config.yaml
n_layer: 15
d_model: 256
n_head: 4
n_kv_head: 2
head_dim: 64
d_mlp: 704
vocab_size: 2048
activation: "swiglu"
norm: "rmsnorm"
norm_place: "pre"
norm_eps: 1e-06
positions: "rope"
rope_base: 10000.0
rope_fraction: 1.0
qk_norm: false
attn_scale: 0.125
bias: "none"
tie_embeddings: true
parallel_block: false
init: "uniform"
init_std_qkv: 0.0276
init_std_o: 0.0
init_std_up: 0.0276
init_std_down: 0.0
optimizer: "adamw"
lr: 0.00124
beta1: 0.95
beta2: 0.95
weight_decay: 0.16
lr_head: 0.00374
warmup_steps: 275
schedule: "wsd"
decay_fraction: 0.81
decay_shape: "linear"
final_lr_fraction: 0.0
batch_tokens: [16384, 32768, 65536]
seq_len: 2048
doc_mask: false
train_tokens: 175400000
steps: 5380
dataset: "wikipedia_en"
MLP neurons of a small language model. Each row is named by its layer, matrix (down: output weights) and neuron, and shows model dimensions 128-255. Each number is 500 + 40 x the weight over its row's rms, rounded and kept within 0 to 999. Numbers have three digits each. A neuron's up and down rows have the sign that makes its largest values positive.
A block is one neuron, or neurons of one layer that tend to fire together. After each block is what it responds to, as a language model described it from the Wikipedia text at the highest values.

L2.down361:485553486560518482408463500484484509474485504516449483454449513524503512503512472517469506536528474585524510459481484480554493543442509412509507461495548480463472543429541546466474477522516542466501439491547478508585487519524533473516562549512508473533512466510496483490516486481477514518502442499453505479546343486308415488541473483525490564543488455512483483509420539452542512517473
Final subword pieces that complete a split word, mostly -ated, -able and -ities, as in Nomin-ated in award tables, Cre-ated and Avail-able, plus some line breaks and past-tense verbs.

L3.down48:503503558488464539548522540462460485501487506524483511444526378473497466564532455532445549536527499496447530467446468420447539499491463520472501439509548521518490550545455525497473420512472462450547418517485552452437478452461504514428523600554531512435485561463538585471462446493463522471482525498487445518534416494449460512522526490398456471533446487527458558519472487557507475473482
L3.down323:503553503483515438564437462492499485505455516506511562481533521531543497500536580485519484498511498455500471559534514493581445509597549420467502514460487523465491487537515541444528441490457553483575482457417571506519507526528506456515499463537471492470490537518571483512487536539492511532537509474494557510508472648457498482544500505500480551531415514512443522477486546479456562516498
L3.down329:482533546553506501472547523558521570452490487441513532518432522514531486502562559499503579458450457447460444569519448450554520428502493562551417528511503560603443395537500520496551453533498493480496408503494466476475462485504530496533506429506525517527511563453453523433463493553491539511548524533497456499476476531431474460534547460519485515481420469415511475492532447445501417493535
L3.down401:446461547528513491476472524529493543517497483439590555548519523475458371521443442476515442510544486444457472510461495513569520513548597511486489408480517466575474487549487487508534421512460489526515452529470477521463497476494470524460476469462499567455565555454544594490500450562535475457523418502437554488460493523413454498467534486443488561533463449502465453515537481507523458527498
L3.down481:548474520514459525439519499553540552507520546555461509509507555521525547432520461468487474421497421477477497564448445537449579479436500468528466512484482452466454480460466483574560441483484506509511491511457471576493561503529470471508472587427513480530598557498475492437532494500541541417515487491535436477481395515347435464483470536483457481559462427380520466511504440501499470463442
L3.down488:491562554458491573455493576517532538527506445467535534534459538460503475566455485474477540510462478416445450549483424460560493487525544483505550484504443444494519519562385534480522592515478490553446494527452482534556469471503483490482552502419524497476551472506538531449479505526519537481541506444516450486477374511372530482584514486476516468467559476462542485501509419530465417500512
L3.down498:527591497503428567463499550477476467472497504478513506485488487472470437524527464458559483493416504492476550465498502471477451584527534530550501593480495515532416500586493518417540507474520530476493542547508528438483426474484475485463513529531486511449518497564527462432480541526496550479550486494456528471479445499422538420483442506517544522468581418370499423560574517507481528510516
L3.down547:511478580556447497555533463566515533517473455437555528572453505446535485412525463490513480506481490428441418536470452496527536488513519515514446487514482486554468491620500493517574476527503475521494427472491515458466490542481528445380475428511460520481517535477511498447540493516497493488493501494534532549489463603369478453492554504454568552584488525430462438479543491573478454522475
Opening square brackets that start an inline annotation after a name or date in lists and tables, like [Sarawak], [sv], [6]; weaker on word-final pieces, "===" headings and possessive apostrophes.

L3.down65:432494563535486565469482511513490520433518482550447520531502445474490485504522542519476512539450499479502499567496492458521558521461470529538461504424516501419448471472476436437483580520507493559478480461523475496501538505535553547533464607498428488460493513471580528549443436474503511493491529471530475500406563472503506487523487481467359487589513494519516506513516439446519594449535
L3.down128:451517529523477537567473571455514485584522461583523423502480528514455456515388470492477551544514562440456452557488376481436450471536460512488498463491441487498556486544531501517414551537479464520454509449548529478498523487490447564468509510494555477459468520458524556491542506460500536553502519495453475524507428497434510525560481513584469474538500469548496502508508433467447491459422
L3.down245:420568445522441401521523507440478521463481546484512453397545458522487525494482430495409490482563470488523360552497562544456490539466430509482518494548484458503512523439466511483524468564567441497466463539510498473454504530506483454504483541425510536512579524519425475497476453464547519450484531547441524447547540492550492536521539520464500455459484508572510464548482499432498533494495
L3.down285:449537546546471491419456456458541490437551522492540511497459519524502420504474472449535514525422508467473520462447509509490511520472539582477471507479476486559475491518484504526489528535474514458497497512513502567474427550452504549484532539519501433618536438518460503482521444460592539459449600569568504479553486492443445525506514471507542528493506525414445462529537584601562576483526
L3.down447:498555390463498443488449538519497561453512491517580523485548471599538514531534461461490507460516477533530417516594564491453500444510443460544489474427564454575490516585480537502466528531429491520528458499544570529513515469494533507421495503467546512592467534528498473463506513514599592533525514498471525452534431497448491533457548497442557520418499481487495534527546497528462499502471
L3.down535:493507554543435578524496485503516531501518482429444452550492463510555504482453481426460474530458467515546483490551428440474488549510522535527526545557581472475538484532454515542474545531468496540535455497423489502492479466556487458462520439525446515492484486533498514552445504481481544415467485467475559504504548453575478411453479498523536514521504552412533456444487503500514504479507
L3.down569:448455560546530484504450449517491512484465483611487487468511577518564495473497500462520450541532469445410529496466505521582554479517480511570506495462460523524462481514470492468544495456501498502549398488435440499530516489513481522434471506502476509418531524551515488509481527486433533517514460490506475436458466525519558430521496545586601459428546479423444509487460465562619490524529
L3.down673:523580470412490485630599572495501482498448448460442521480468537577533576506450466476486474525476484506477406521490472525528413523458478602453509481498493482524478555444522456511471528509517535466474466509512431500466577553472482517485500486514530454516501474480548552529520542582528555441541578493489487555515488473505566480580533381474542533457538596479592529489468480479566470567517
Middle pieces of ordinary words broken by odd tokenization, as in You-n-g, he-al-th, No-t-re, Her-man-n, sa-ti-re.

L2.down555:460532483455541528515462516463538419458507537497441525504495574482558527498472460505521513495513444468494467543552513473506476455461469487486578469513599528525530487508457475517550470475509427494520486384483544526418481377533499431428513547467471500502533540501517515498555495565511555559546480465537581574516458597443525560574562533486477493489492525505509433487470516474500571614494
Middle or final word pieces that complete common words split into odd fragments, such as Ro-ad, lo-an, tr-ad-ed, conclus-ion, loo-king.

L5.down184:477474524497481508512478509557485536567523531445557425563438463479466559498562497491528512476462470529503468469471456508499489521529497521450515453454475429541509504637455514478545539451518485479459473477524543474508531480487504462521494423480483537534559496478491543539529431506529471525583494441553538469419548462501565495510574522489430501568502452493463449430531485459441517444492
L5.down191:442539541476516447519546452469505533516476529553487555497573510525486506505490502429544513548514518506577554516473446519422498473443560512500647443554539487524507519489527539476491529425494484490553591474511529541465508495479444532450512553544490531477516470438536530486467483515502452450496496479515475550431471415504474542430471520474521421510468505513555513426517564530523481579580
L5.down270:529497457519487611496527518494399460482445491534474548572497550411509455535480529456589473490488525434489471486463518524484450454470500509551465510493523514502526540475515485522543566533534463568502542515478478482499521506535451520496566551476495477458566525580421562480497535518441526476487562496487504499509424476461543513519480532525483543431532522501476549547499606500417492486522
L5.down386:485434492501527408475497528564438522498479534449540528464480459514526491487469511469525495468434459517558604509545409520500516524498463496463415575478448522475513526519481496472545494493443535531537530460494445468480582484455520515514559503522505446507528449535494497446498472569575439530531545463477537524480432564394506488555536528538468449509533477435465476537510421508521517484513
L5.down668:499517547560504520537488523549543497545524570471599471507541430492526483487523507518528516542518520496487474511453517472532464505536474500476471484492494487523528512532510523467550540479527487560568459478526478487521509516534544503493468539568485439466552609461524506521405435555595499523493545464553535504502437455447540556524552490518476517524479535530417435534494417456522548481466
L5.down683:441460555497511470568483545501500505503540454519519562435465501530537575500476512493533508513517446546532465476509495507550489546491445574487496461480513584543508475533532507516475525553471528497507483519547440437460517527505563564480508495502505437538556564553492476466564473550518494479489504484495436525544356543375541451521565458539512478518496506453462488521506499523554512466502
L5.down689:493477413491530476496346553578493510541491503543555428512537493500447469505488466555513507473521508559489474474508551531467495482584515487497550529485589520523397507506420578506483487483484495482538454479476468525504514481499500497468433559483480440442520496491450468459489503499444417547512496480506508500427424467423449491498578516474474516556527462487491491482551448491463529416482
L5.down697:471516516536565490436489529540528510548510512511558535447472583541478507526508436559490481519485517477515422497467503463464492487514484515448514459495471501489495555509555546455472544479552543505499513572553458440526536551444527499453506589431472482509633556501423483495488539562521528491525535506484471516546412391441491546498516508553487396499533451496546439519498459509490532505460
Word-internal fragments inside split words, mostly j, k, ze, ci in Slavic and other foreign names (Zvijezda, Kralj, Józef), plus king/ting endings.